Part of a small language model's weights: MLP 768 tanh GELU, 115M tokens.
MLP neurons of a small language model. Each row is named by its layer, matrix (up: input weights) and neuron, and shows model dimensions 48-175. Each number is 50 + 12 x the weight over its row's rms, rounded and kept within 0 to 99.
After each neuron's rows, "fires on" lists the tokens most often at its 100 highest values on Wikipedia text that the model never trained on. A number after a token or word is its count.

L6.up588:59 76 45 57 40 55 56 65 41 63 40 43 33 63 65 59 36 39 36 22 74 49 54 58 66 60 44 64 35 46 70 41 47 69 41 26 54 60 75 43 46 60 60 66 47 64 73 53 73 39 41 57 47 36 22 54 49 56 61 44 46 46 31 52 29 45 49 40 40 46 56 29 52 33 44 69 52 51 45 61 61 51 39 54 48 50 56 38 51 56 37 56 44 51 75 54 54 49 55 55 60 55 39 38 52 67 64 52 33 62 45 47 46 44 49 54 52 79 54 60 65 57 54 62 55 49 23 54
fires on: " St" 24, " Fort" 11, "B" 6, " def" 5, "St" 4, " start" 4

L4.up342:53 46 52 42 43 52 45 57 41 53 45 41 33 46 59 69 36 51 58 55 49 49 55 42 61 57 55 27 54 33 64 50 58 61 48 59 53 47 50 44 60 55 37 57 49 45 43 54 39 40 38 41 53 79 48 32 36 15 71 52 66 48 32 21 44 51 33 54 60 40 53 45 61 36 36 32 40 51 40 46 37 51 54 47 49 64 66 54 51 44 46 53 45 32 55 49 49 38 38 62 45 57 55 34 74 58 35 44 59 50 40 72 42 49 49 58 74 59 52 31 50 56 52 62 47 50 60 80
fires on: " de" 19, " the" 19, " Grand" 9, " Le" 6, "=" 6, "na" 5

L4.up642:65 35 67 40 55 51 68 50 50 44 59 73 57 38 61 56 45 63 46 21 39 55 38 68 33 38 45 44 67 39 65 52 52 62 51 55 39 50 58 32 64 58 50 69 43 41 51 51 55 51 61 45 46 65 38 54 45 66 68 56 44 51 22 52 51 49 34 67 62 37 56 48 27 27 62 46 41 41 44 58 62 56 60 43 37 47 64 44 50 58 70 50 58 35 47 59 55 58 43 56 49 66 54 61 42 49 53 43 26 82 52 14 60 37 62 51 51 42 41 51 46 32 69 59 44 31 61 57
fires on: "\"," 20, "\"" 12, " is" 11, " Although" 9, " were" 9, "," 9

L6.up585:46 41 74 64 64 43 57 43 61 27 46 62 74 46 40 48 46 47 52 41 62 53 52 42 68 52 61 40 25 34 63 67 53 44 43 44 60 54 46 41 28 38 22 65 44 32 45 54 62 41 57 61 28 47 61 39 63 42 34 57 69 56 67 39 58 34 39 50 55 43 29 62 46 41 52 28 49 52 42 39 44 77 50 48 58 55 65 67 55 50 53 52 55 59 55 56 44 40 48 64 30 58 36 33 65 42 64 47 47 73 43 38 43 36 19 69 41 53 54 40 42 56 59 47 45 39 54 42
fires on: " of" 37, "-" 13, " as" 10, "ta" 8, " per" 6

L4.up352:63 55 56 44 68 54 62 48 51 45 54 52 41 56 53 60 39 39 70 45 51 39 81 46 44 41 69 54 35 48 61 38 34 60 75 46 54 58 57 56 50 29 55 43 24 46 57 54 52 55 54 48 61 65 70 42 66 57 21 23 55 49 44 21 32 29 56 59 41 37 29 48 33 58 48 50 53 46 68 67 57 56 62 31 71 67 67 76 49 54 56 29 51 54 52 48 67 53 47 60 49 31 47 58 65 20 57 56 37 37 48 43 56 44 67 65 16 55 50 35 48 53 55 65 58 47 59 51
fires on: "d" 32, " G" 8, "ad" 7, "D" 6, "li" 6

L6.up142:37 60 36 59 67 59 61 33 64 51 56 47 45 27 17 52 50 61 39 36 58 59 62 66 59 66 74 39 65 86 46 25 31 54 58 47 64 54 29 68 32 45 55 56 41 43 51 46 48 54 65 47 59 56 40 37 21 35 53 59 54 57 56 51 24 50 35 46 43 43 47 60 75 50 53 63 56 60 54 51 44 45 61 43 56 50 62 42 37 47 40 41 48 60 62 42 51 46 31 69 52 52 36 71 59 55 36 47 64 44 63 44 52 44 46 57 70 61 54 50 58 40 48 42 59 63 59 41
fires on: "-" 44, "s" 8, "tr" 7, "1" 7

L6.up184:52 37 58 60 51 68 57 70 27 47 34 61 32 23 57 66 59 47 54 53 40 58 48 45 36 51 59 60 41 32 45 28 53 44 60 64 86 61 38 31 46 56 51 51 54 45 45 67 47 42 62 52 59 50 56 56 41 49 31 52 53 36 21 50 50 38 64 33 58 65 53 67 55 51 41 63 66 50 58 75 54 44 50 60 55 50 62 55 50 58 41 31 54 60 51 57 43 39 42 46 54 22 67 57 57 52 39 58 65 56 33 54 66 65 47 44 43 71 37 43 52 38 53 60 70 50 45 54
fires on: " (" 50, "St" 4, "." 4

L6.up159:46 47 44 13 39 31 35 53 46 57 57 39 53 26 51 58 57 57 44 41 84 57 64 55 43 51 59 52 34 61 62 34 39 58 48 42 69 69 59 38 55 25 56 60 59 58 36 64 39 72 58 55 77 57 50 45 50 36 66 50 47 62 63 38 45 34 42 43 44 53 61 68 28 59 38 51 45 43 61 36 45 41 51 50 30 46 59 63 68 34 43 57 51 62 45 45 59 50 32 51 45 54 57 39 69 46 45 60 47 35 27 61 62 32 40 71 56 67 34 47 55 62 15 54 48 56 38 32
fires on: " " 85, "1" 7

L6.up361:67 66 27 64 53 35 40 38 52 54 50 50 34 46 37 56 35 46 58 37 35 66 47 56 63 45 69 27 65 52 56 56 49 49 58 62 32 49 62 33 51 49 46 58 22 58 44 53 48 47 62 47 41 27 47 61 53 47 57 55 53 37 42 82 44 51 34 63 60 36 42 43 66 48 57 43 39 68 68 56 61 62 60 71 40 38 77 59 45 53 54 32 50 64 60 65 46 59 60 58 54 69 27 73 58 50 43 28 67 50 56 42 42 36 43 57 37 47 53 58 65 51 62 43 52 40 56 50
fires on: "." 72, "'" 11

L6.up669:60 74 54 58 44 36 65 34 46 40 54 72 76 43 64 50 43 49 51 21 60 43 48 56 29 23 55 57 37 40 34 36 53 49 61 68 44 45 57 42 57 40 60 60 41 57 40 47 41 63 57 62 39 50 52 47 52 51 60 57 39 53 56 49 42 42 34 64 39 53 45 54 45 42 39 57 37 64 33 54 74 38 57 50 53 41 55 36 55 42 55 39 44 63 35 59 55 60 42 64 55 63 29 52 49 67 33 44 50 53 73 51 44 54 46 66 60 51 56 62 36 63 59 78 55 61 49 34
fires on: "s" 49, "'" 22

L4.up46:77 47 65 56 46 43 49 55 52 55 24 46 60 66 38 44 52 65 99 50 78 49 50 41 53 61 54 40 37 46 70 40 36 57 67 56 62 51 58 35 58 52 45 33 29 72 67 53 48 53 88 53 49 54 57 56 36 59 53 41 65 33 46 58 53 70 38 68 78 53 33 45 35 51 51 44 40 61 56 52 42 53 61 44 53 56 51 53 63 54 55 60 61 46 29 61 26 64 58 34 29 37 29 55 54 42 42 44 41 46 63 63 49 48 50 60 25 54 49 50 55 49 32 57 55 55 37 43
fires on: "-" 30, "s" 22, "_" 9, "li" 6

L4.up8:62 50 44 45 47 58 48 28 53 62 56 67 39 48 54 75 59 49 53 30 32 50 60 48 43 74 63 51 75 67 41 49 55 20 55 53 46 54 14 54 60 40 69 53 42 31 63 53 18 54 49 43 51 57 58 53 49 40 61 47 66 54 57 51 47 23 43 54 33 41 46 36 46 53 51 57 59 56 59 55 56 56 52 55 67 46 42 50 33 38 69 58 20 55 57 62 43 65 28 39 40 58 44 58 48 34 69 64 50 34 38 57 47 45 31 65 60 51 40 57 51 57 42 61 60 48 42 32
fires on: ")" 22, "," 16, "s" 15, "'" 9

L4.up616:37 36 46 57 72 57 70 34 53 41 44 38 25 46 51 45 50 50 58 26 60 56 63 42 69 36 47 35 50 55 46 41 48 54 63 41 60 28 70 45 31 61 31 74 51 46 54 61 38 43 55 35 64 43 57 58 38 43 36 33 70 45 51 46 61 57 39 50 45 46 57 75 40 55 40 44 41 51 47 30 51 33 59 15 66 58 30 39 64 64 51 50 56 54 44 61 58 44 55 57 64 39 50 66 64 59 63 34 39 56 57 50 66 23 45 55 60 62 39 40 47 31 36 46 57 55 56 50
fires on: "th" 24, "m" 18, "st" 7, " and" 5, " –" 4

L4.up706:50 35 41 16 45 54 55 50 41 52 55 43 55 50 56 54 52 76 51 63 40 44 63 54 43 52 59 39 69 48 47 69 30 52 60 34 41 63 55 42 45 46 50 68 44 46 42 59 45 58 62 55 57 56 45 71 67 46 25 65 55 49 38 67 76 29 52 47 40 38 61 66 44 44 30 12 60 54 48 63 37 68 49 49 77 70 56 54 45 56 53 54 61 27 43 55 57 41 56 55 42 53 39 60 58 62 63 68 59 32 54 59 34 47 46 51 60 38 47 45 45 61 48 58 39 51 41 72
fires on: "t" 23, "em" 11, "d" 10, "st" 8, "k" 5

L6.up544:46 56 70 47 55 48 48 25 43 52 56 42 55 44 44 32 49 48 46 46 59 37 51 45 54 28 46 27 51 41 59 47 56 44 56 36 66 50 50 42 59 37 38 35 61 32 45 45 30 62 60 54 59 89 71 44 44 45 66 35 56 59 59 57 51 46 55 39 29 46 42 56 61 61 47 47 38 46 58 47 64 61 52 61 63 59 37 78 45 69 59 12 59 52 39 60 53 41 51 57 65 64 33 70 44 38 35 62 45 47 54 32 47 52 44 77 40 61 43 60 55 76 60 44 66 53 44 41
fires on: " I" 31, "I" 21, "She" 6, " \"" 6, "L" 6, "You" 5

L4.up711:69 56 14 60 42 44 44 45 44 55 83 51 64 52 58 51 77 51 71 30 73 38 60 66 54 47 51 65 58 63 34 56 63 55 29 59 41 37 67 66 55 44 55 51 63 58 48 67 52 32 42 39 49 37 57 38 37 53 48 52 41 46 55 41 45 29 34 55 52 56 41 48 47 46 76 59 24 66 40 44 31 34 51 35 70 41 43 47 52 46 45 61 43 55 37 60 51 50 56 60 30 68 38 64 35 63 49 54 57 17 45 63 56 68 38 16 56 60 33 46 52 77 45 53 37 47 64 51
fires on: "en" 12, "el" 10, "mp" 8, "ol" 7, "ca" 7, "at" 6

L6.up198:36 46 44 49 60 28 56 60 43 47 59 20 47 31 39 64 43 47 61 42 51 45 43 50 56 40 63 36 77 33 46 73 50 31 63 48 46 53 70 51 49 68 61 45 60 50 42 42 39 44 47 33 54 26 44 48 71 41 37 74 36 38 35 65 61 55 55 45 43 30 31 60 51 43 38 54 57 42 23 49 67 49 47 70 62 55 69 60 32 54 61 43 35 72 44 38 35 44 62 59 38 38 43 57 62 44 46 38 44 55 64 37 58 56 64 84 33 54 35 44 40 42 33 48 47 66 60 53
fires on: "d" 19, "sh" 8, "r" 8, "t" 8, "h" 6, "k" 6

L4.up407:50 62 19 33 65 57 76 46 28 50 53 51 24 46 45 47 45 52 76 39 78 35 49 53 54 63 50 52 61 59 57 45 36 55 47 75 41 49 48 57 50 59 31 56 45 42 30 68 29 47 26 61 43 50 45 54 57 56 56 45 47 27 43 51 16 37 46 62 46 59 57 36 41 53 77 62 34 71 35 42 32 26 52 44 52 45 66 53 49 45 53 55 68 55 41 48 38 36 31 47 46 67 54 65 49 57 41 45 67 58 39 45 55 58 39 38 45 56 60 80 50 18 63 41 64 55 43 49
fires on: "s" 22, "ed" 12, "it" 10, " both" 5, "ous" 4, "p" 4

L4.up59:65 44 70 44 49 63 46 44 53 51 39 57 40 44 62 61 66 57 42 36 60 44 46 33 49 50 62 62 43 67 52 48 36 35 51 64 39 38 52 49 31 64 56 46 41 44 55 78 78 52 36 54 49 58 66 60 52 54 51 29 58 58 56 45 33 51 32 73 37 32 67 32 49 45 66 43 53 61 60 42 46 36 54 42 59 60 46 29 50 54 58 44 62 50 68 46 49 50 51 47 54 53 45 66 91 65 61 37 48 47 63 53 41 48 47 47 64 49 62 59 50 30 60 46 64 52 51 51
fires on: " of" 24, "th" 15, "st" 11, " from" 8, "ur" 5, " January" 5

L4.up176:46 41 60 46 15 36 63 64 59 50 44 56 57 56 35 47 32 45 68 42 41 59 35 29 25 45 47 39 59 50 44 52 56 51 69 41 42 45 25 61 76 62 57 56 41 41 73 32 57 50 64 53 58 37 34 27 53 39 35 56 56 42 52 51 62 49 36 50 59 48 36 43 52 57 72 39 30 68 51 59 59 58 51 41 54 52 54 67 49 45 49 48 85 72 59 54 55 48 43 70 59 46 48 33 58 48 41 47 57 52 47 30 51 28 46 65 57 53 71 58 63 70 63 56 43 47 58 45
fires on: "," 99

L6.up748:32 59 30 32 55 42 43 33 53 34 52 53 49 53 36 48 61 45 36 53 35 75 39 51 59 44 50 48 41 48 35 56 48 61 61 61 72 53 51 58 50 30 59 48 54 48 70 66 60 41 41 42 68 45 41 71 76 67 53 38 47 40 40 41 32 28 58 26 36 53 48 40 38 46 54 34 30 41 52 64 52 62 45 19 44 42 57 29 50 68 47 48 43 39 56 31 53 25 54 59 81 38 58 63 55 53 64 32 37 56 54 47 47 69 44 44 63 64 36 54 46 66 57 77 62 40 60 66
fires on: "1" 30, "9" 26, "8" 13, "\n" 12, " " 7, "2" 5

L6.up283:35 67 32 73 32 65 44 46 57 54 50 71 53 43 54 74 53 36 43 34 35 50 16 59 48 59 35 54 48 46 50 54 57 73 45 32 46 57 44 43 61 47 49 55 38 48 57 43 60 33 47 42 40 57 41 41 60 36 53 54 44 38 42 50 58 47 37 38 44 49 08 48 62 46 56 65 31 60 57 53 54 59 75 54 40 75 51 65 18 59 49 36 50 35 59 51 71 53 50 43 49 54 48 37 58 30 27 48 42 62 39 21 48 33 49 52 71 67 58 56 30 53 58 49 56 53 40 38
fires on: "'" 56, "0" 11, "," 5, " his" 5, "2" 4

L4.up372:56 54 41 66 68 56 39 42 51 49 67 62 38 76 58 46 63 43 56 33 64 64 42 46 37 60 39 45 48 50 39 77 09 34 66 32 77 67 53 71 46 43 62 35 74 57 54 61 59 51 29 50 53 41 46 41 37 56 57 43 51 49 48 41 33 49 35 47 45 50 64 63 59 41 46 49 42 55 67 34 49 67 56 50 49 44 41 48 19 67 58 44 46 38 47 54 62 53 54 48 58 36 35 54 50 57 55 64 43 37 57 71 29 34 56 67 50 36 32 54 50 56 58 54 41 48 46 68
fires on: "1" 37, "'" 14, " =" 7

L4.up592:51 63 55 61 61 41 32 57 59 45 46 38 60 44 56 54 60 37 49 28 56 76 60 28 32 46 48 37 60 53 50 39 56 50 55 36 37 29 38 41 49 44 50 60 53 72 48 48 51 60 56 47 69 39 46 37 31 43 42 66 77 51 43 35 44 51 56 55 52 61 68 66 47 40 28 67 53 59 38 57 63 22 58 43 53 48 63 39 54 31 55 32 28 37 50 66 56 53 63 48 51 53 52 50 59 42 56 42 73 73 56 53 33 29 49 61 71 47 54 48 38 46 69 58 46 51 53 41
fires on: " as" 29, " Re" 17, " re" 16, " under" 7, " con" 5

L6.up438:46 50 64 48 34 70 48 49 51 45 70 58 28 63 73 58 44 11 52 67 53 57 75 34 47 40 58 56 55 79 60 51 54 47 33 38 52 59 59 42 35 50 60 35 41 58 35 49 34 68 58 56 49 48 58 47 52 63 54 68 34 27 72 70 22 51 42 64 49 47 45 36 46 66 38 45 55 33 47 52 42 35 70 47 54 52 49 58 39 35 34 64 39 40 57 47 55 43 59 64 33 44 42 54 53 60 44 50 66 52 32 33 57 49 64 48 35 45 54 54 44 50 56 57 57 50 48 59
fires on: "\n" 37, " (" 21, "–" 19, "-" 15, " " 5

L6.up416:42 46 41 51 75 47 46 52 57 34 60 16 48 57 37 58 40 55 54 59 57 66 46 41 59 54 32 56 55 25 62 29 54 40 27 48 45 50 32 56 56 46 51 55 46 46 35 75 54 45 50 54 67 63 40 45 31 69 38 40 40 34 30 51 49 30 54 80 36 55 57 42 56 45 39 53 45 49 40 42 53 49 53 47 48 44 71 32 60 61 27 41 35 44 61 49 52 26 61 33 58 47 59 45 73 34 52 56 55 36 56 45 56 50 57 46 31 62 33 64 41 36 57 58 51 54 54 62
fires on: " " 42, " San" 9, "su" 4

L6.up520:29 38 60 46 46 37 63 50 58 43 63 65 41 20 68 48 39 56 42 34 36 71 42 42 65 50 43 52 58 65 56 65 45 91 29 59 50 61 51 52 44 49 38 60 64 47 32 38 55 67 64 49 37 52 58 44 34 52 29 53 60 35 53 53 64 53 24 40 71 56 47 50 45 57 45 53 60 55 41 42 53 52 56 64 62 48 46 57 31 54 61 44 38 62 60 52 77 53 32 52 48 38 44 42 61 53 26 60 50 31 50 36 50 48 53 75 46 48 32 56 28 58 58 33 74 22 42 78
fires on: " and" 84, " of" 5, "2" 4

L4.up400:30 55 52 73 55 57 55 44 55 28 38 54 46 58 48 33 57 42 46 29 25 39 27 51 67 54 57 63 56 40 47 37 37 58 37 67 76 60 53 34 65 65 61 47 61 44 36 50 59 58 54 47 57 39 21 36 43 41 67 43 40 52 54 62 43 63 39 34 46 50 39 55 30 78 48 55 59 85 49 47 47 55 22 48 62 53 63 56 39 54 50 50 55 59 50 51 36 24 51 70 37 55 59 70 49 60 34 46 51 38 49 42 69 58 42 62 54 46 61 39 23 61 46 46 61 27 57 32
fires on: "–" 16, "'" 13, "ig" 9, "3" 8, " and" 7, "te" 7

L4.up672:49 41 57 39 37 44 42 71 54 43 62 49 46 45 58 31 29 59 66 38 54 56 61 49 68 35 35 57 42 65 46 42 68 54 44 46 53 56 51 53 62 72 33 56 51 87 80 44 75 47 48 48 74 63 58 51 55 44 59 63 57 65 40 52 53 60 63 51 30 48 68 46 48 60 50 45 52 52 44 33 54 56 42 42 51 69 42 32 26 60 47 63 60 51 40 38 37 38 73 69 45 57 59 45 37 60 54 71 45 53 38 50 50 71 84 31 66 36 48 51 62 47 63 43 54 49 71 64
fires on: " was" 20, " is" 16, " pre" 13, " after" 4

L6.up714:32 53 58 62 60 68 62 65 43 45 35 65 43 50 52 55 42 50 45 31 44 62 38 48 42 46 65 59 70 77 59 40 60 59 43 46 67 52 42 46 37 42 49 27 40 50 53 58 37 54 47 59 46 48 66 63 28 61 53 71 47 55 40 42 53 42 52 41 63 25 50 53 62 66 59 45 54 44 22 57 77 34 54 51 62 58 54 51 80 45 52 65 62 32 53 58 50 43 45 41 38 48 59 49 83 55 27 48 52 58 51 15 55 70 35 51 35 70 33 53 29 49 36 36 60 64 37 50
fires on: "." 17, " (" 9, "/" 8, " under" 7, "—" 5, " USA" 5

L4.up354:52 44 55 44 49 51 31 50 70 68 74 39 54 64 65 45 53 43 48 53 75 48 42 65 30 18 58 47 48 36 78 56 45 39 50 68 48 54 61 28 66 53 57 40 52 56 61 37 54 40 31 35 49 62 42 51 63 85 69 24 34 60 51 45 57 46 66 38 61 55 73 60 31 57 61 49 53 31 48 45 40 55 67 38 35 48 49 39 44 44 49 46 50 40 57 47 44 69 45 63 49 37 43 61 38 60 64 53 29 64 36 59 62 52 36 47 84 38 46 58 60 54 27 60 52 51 51 45
fires on: "," 35, " were" 12, " was" 11, " years" 10, " had" 7

L4.up560:42 39 56 56 64 64 61 38 55 58 53 37 51 67 30 44 41 48 61 50 53 55 40 22 50 42 62 43 61 54 34 55 54 54 42 41 46 31 54 55 76 36 46 67 52 77 47 53 38 56 65 45 31 53 30 46 66 54 30 39 47 47 27 79 27 48 38 89 85 55 62 48 49 57 59 54 66 48 43 64 64 47 61 55 41 48 71 26 45 39 56 56 36 54 30 55 67 55 42 46 35 55 46 54 60 51 40 32 54 46 22 47 56 45 40 54 46 46 68 56 57 42 66 56 61 53 38 43
fires on: " of" 23, " —" 11, " " 7, " first" 7, "ed" 6, "Billboard" 5

L6.up591:59 42 58 46 69 48 41 31 44 51 50 37 53 50 42 57 61 46 59 54 39 58 70 28 33 45 43 61 67 55 55 54 32 51 44 49 45 54 74 36 75 48 51 60 46 64 46 49 60 25 57 51 52 68 51 35 41 62 62 53 47 33 43 62 56 35 51 65 46 38 51 36 36 57 48 66 71 47 58 34 61 43 55 72 51 53 60 62 39 36 70 61 38 41 36 47 38 61 73 50 49 58 52 58 57 36 49 56 38 38 49 50 58 48 66 39 58 49 67 74 48 46 53 47 57 32 45 27
fires on: " " 44, "s" 8, "-" 6, "'" 4, "ett" 4, "son" 4

L4.up115:38 52 52 37 59 62 53 42 48 64 54 48 47 57 53 35 35 29 40 34 50 41 57 30 63 16 44 60 49 48 27 43 65 41 38 50 56 39 69 56 47 44 52 48 53 43 42 45 44 51 62 42 40 19 82 35 58 51 32 63 55 71 52 50 42 58 58 69 27 74 38 47 54 57 50 37 55 52 39 40 75 57 60 55 64 43 61 48 50 28 46 44 63 49 67 45 46 61 39 46 52 62 51 56 51 68 24 41 71 34 57 49 36 52 54 52 49 69 34 31 55 39 49 65 39 50 33 47
fires on: "y" 23, "le" 15, "ary" 6, "cy" 5, "ty" 5, "'" 5

L6.up448:42 48 41 48 33 51 43 59 59 48 58 46 42 50 50 54 45 56 26 45 40 52 30 66 38 46 60 43 53 60 51 22 32 33 48 60 54 74 30 45 27 55 43 67 83 41 52 40 39 57 42 46 58 57 51 42 35 60 53 38 73 69 63 58 41 67 41 50 59 70 29 51 53 67 16 48 46 64 37 50 63 61 58 50 60 41 67 38 44 64 50 42 69 51 57 51 56 26 56 40 53 66 47 64 36 43 55 34 29 54 36 50 41 49 61 72 54 46 41 50 41 33 58 50 61 58 40 47
fires on: "li" 15, "." 14, " De" 6, "De" 6, "e" 6, " Ne" 5

L6.up538:69 45 52 46 56 50 53 54 71 54 73 58 56 31 46 69 52 56 45 53 33 58 63 46 59 49 44 53 58 64 54 46 51 63 63 42 62 33 53 43 50 41 64 65 34 25 58 47 33 23 53 61 49 55 30 20 44 55 51 63 46 44 47 76 43 32 26 46 56 66 39 53 43 52 48 37 44 66 80 51 22 46 40 56 58 32 60 56 58 38 47 43 62 72 61 44 54 54 55 62 56 45 50 52 46 35 46 58 58 57 64 47 40 24 65 52 62 58 60 52 35 58 45 41 52 65 58 60
fires on: "," 86

L4.up198:50 22 52 55 53 43 42 54 55 24 58 52 58 50 51 40 42 67 46 61 47 33 43 45 41 57 68 51 42 38 50 58 54 48 34 30 58 56 60 48 65 46 42 58 47 56 65 43 81 50 54 60 91 42 58 71 42 50 51 22 47 39 62 50 31 33 47 56 34 56 52 60 29 42 52 45 48 58 62 72 33 53 64 56 42 38 43 60 30 47 62 53 53 58 27 61 33 61 52 28 64 61 50 43 29 54 44 50 42 57 67 67 51 38 64 24 39 61 74 44 40 53 42 55 40 42 52 50
fires on: "e" 28, "a" 12, "ar" 6, "i" 6, "in" 5, "\n" 5

L6.up441:37 68 56 26 51 60 32 43 45 50 77 53 47 39 43 68 38 41 32 45 43 49 43 34 70 50 47 40 48 63 66 31 24 55 61 42 45 47 30 70 55 68 53 61 61 57 51 45 52 56 50 60 53 58 51 40 49 23 65 46 53 42 58 34 40 24 40 59 68 53 52 57 44 70 51 51 26 46 57 48 52 55 49 55 55 55 58 33 38 44 47 42 56 55 70 64 50 73 51 57 31 36 62 56 60 44 45 54 72 66 60 55 57 25 54 53 65 57 51 48 41 52 48 32 56 33 47 31
fires on: ":" 30, "1" 18, " and" 11, "3" 11, "0" 11, "-" 5

L6.up329:53 41 46 60 40 30 52 47 55 41 53 73 49 61 55 44 64 37 28 43 68 51 51 53 66 54 57 46 51 41 45 52 50 48 46 48 28 61 50 56 25 50 64 43 57 38 49 51 55 41 28 43 66 61 43 55 54 64 57 50 66 37 47 56 65 59 57 67 35 54 48 49 31 30 63 50 53 66 35 43 47 43 73 61 55 54 64 45 57 40 46 60 23 39 54 66 36 54 46 42 16 62 40 83 21 56 53 63 43 36 38 48 34 49 49 48 58 46 50 51 54 39 43 48 41 46 48 60
fires on: "7" 29, "," 28, ")" 7, " known" 4, " date" 4

L6.up197:79 47 56 52 37 58 27 49 48 40 61 51 65 41 59 78 61 59 49 21 44 36 74 36 49 45 46 62 44 50 51 24 44 50 64 50 59 57 57 41 60 34 59 66 65 33 61 62 63 51 41 43 34 24 54 59 45 41 57 72 44 42 44 63 69 35 63 49 87 54 42 40 41 46 32 42 39 50 59 62 45 59 57 36 45 43 46 54 47 46 42 64 46 42 63 28 44 60 64 61 61 73 57 44 38 41 60 39 36 50 71 52 37 41 47 75 63 30 55 33 41 58 50 56 51 61 50 47
fires on: "s" 18, "ym" 10, "ap" 9, " system" 8, "com" 6, " (" 6

L6.up674:57 46 59 50 48 64 35 38 51 53 39 27 73 44 61 33 25 66 53 32 43 72 38 58 34 37 55 74 48 65 40 53 64 57 58 74 65 40 59 49 50 62 45 46 49 69 49 56 70 39 32 43 59 47 45 60 45 47 51 51 37 66 40 34 40 55 44 40 37 65 32 51 43 55 73 54 33 41 82 70 45 27 38 27 41 53 51 67 66 69 42 35 71 57 78 40 34 33 71 41 73 33 44 54 56 44 41 55 51 53 51 60 67 38 72 52 55 54 66 68 50 42 34 48 40 63 49 59
fires on: " was" 19, " re" 18, " is" 13, "re" 12, " Be" 4

L4.up374:38 62 58 54 58 56 56 40 57 62 63 62 54 45 71 22 64 66 51 26 50 69 57 20 46 45 59 55 54 23 50 43 22 62 60 54 51 48 59 70 54 38 48 46 45 52 38 38 61 47 51 52 57 41 35 67 50 50 37 47 47 43 54 63 48 59 46 52 57 67 27 83 70 59 34 40 65 52 62 51 39 64 57 30 51 40 44 53 46 59 44 45 34 51 51 65 35 42 52 77 44 45 29 44 35 46 69 66 39 36 39 53 49 57 47 60 64 37 39 64 70 53 47 53 61 44 51 50
fires on: "'" 38, "2" 17, "-" 15, "’" 4, "ti" 4

L6.up735:39 37 35 50 41 43 54 48 45 51 42 50 64 31 49 49 53 53 43 41 61 68 53 47 60 70 67 44 62 62 56 44 52 47 40 50 54 47 29 48 54 52 46 49 64 47 47 33 77 32 74 53 60 34 46 46 51 44 51 51 69 54 39 62 35 53 56 39 71 50 48 52 48 57 58 68 48 60 55 49 53 65 51 50 40 64 41 53 36 55 60 44 27 49 57 46 62 58 54 50 67 44 60 42 33 57 45 38 58 46 49 31 51 16 51 56 59 44 31 52 29 54 51 58 47 45 45 40
fires on: "'" 41, " Re" 37, "1" 10, " re" 4

L4.up261:43 57 35 49 40 53 58 47 57 43 45 65 43 65 46 64 42 53 34 56 40 47 65 48 37 57 70 45 48 76 33 41 83 70 56 39 64 62 36 50 65 41 47 43 56 39 53 39 41 60 48 69 59 66 52 28 54 39 58 53 55 58 47 68 53 55 57 76 76 36 60 84 76 34 67 39 54 63 55 57 50 51 43 52 49 48 32 33 55 19 48 60 53 66 58 64 42 52 50 25 34 43 50 48 58 56 41 77 50 33 69 28 60 47 37 51 65 68 54 24 42 49 37 62 67 55 46 37
fires on: " C" 23, "0" 16, " II" 5, " Atlantic" 4, " Ca" 4

L4.up564:37 67 32 45 48 57 43 50 34 58 52 75 44 32 35 49 46 55 32 39 67 56 47 47 82 55 37 56 64 40 40 43 60 49 35 40 34 48 56 49 40 55 44 48 50 71 26 72 39 51 42 50 57 66 39 68 54 55 67 54 52 63 36 21 58 62 68 56 33 32 72 34 30 48 59 55 80 34 41 47 45 41 51 60 53 52 45 48 54 58 16 53 29 55 38 50 64 48 48 48 69 59 38 51 42 49 42 60 62 63 50 64 49 59 58 58 39 46 43 61 48 33 59 28 46 45 52 50
fires on: " is" 44, " was" 22, "." 8, " are" 4

L6.up2:57 70 51 42 33 54 63 25 57 51 54 58 55 31 47 76 66 52 73 14 59 55 66 61 41 57 37 41 64 58 47 52 38 37 59 56 44 29 51 47 48 64 60 71 21 52 58 63 39 62 55 35 42 62 58 25 49 68 70 65 48 48 42 38 32 46 53 62 64 35 57 50 74 48 48 61 26 54 25 58 71 54 46 33 41 50 60 42 70 50 37 64 58 55 38 52 51 38 42 51 58 29 56 46 50 59 32 45 64 62 46 55 47 36 54 67 40 27 61 60 42 60 50 64 49 46 52 40
fires on: " the" 28, "s" 14, " a" 8, "==" 7, " " 5, "," 5

L6.up271:51 63 62 33 64 52 48 63 78 43 41 42 32 55 39 50 45 63 57 60 45 55 27 62 68 47 55 74 67 51 42 50 59 62 56 49 32 76 37 63 63 27 46 38 39 54 31 42 47 46 32 54 52 45 71 30 38 40 64 56 42 40 42 59 50 23 57 24 48 51 51 46 20 44 49 42 31 68 35 39 53 53 50 36 43 61 57 39 26 59 52 46 46 59 56 58 56 40 77 32 56 53 69 50 57 50 44 51 51 52 34 65 49 55 61 49 42 64 31 58 54 59 50 50 46 42 52 49
fires on: " " 40, "Mi" 10, "mi" 8, "phi" 5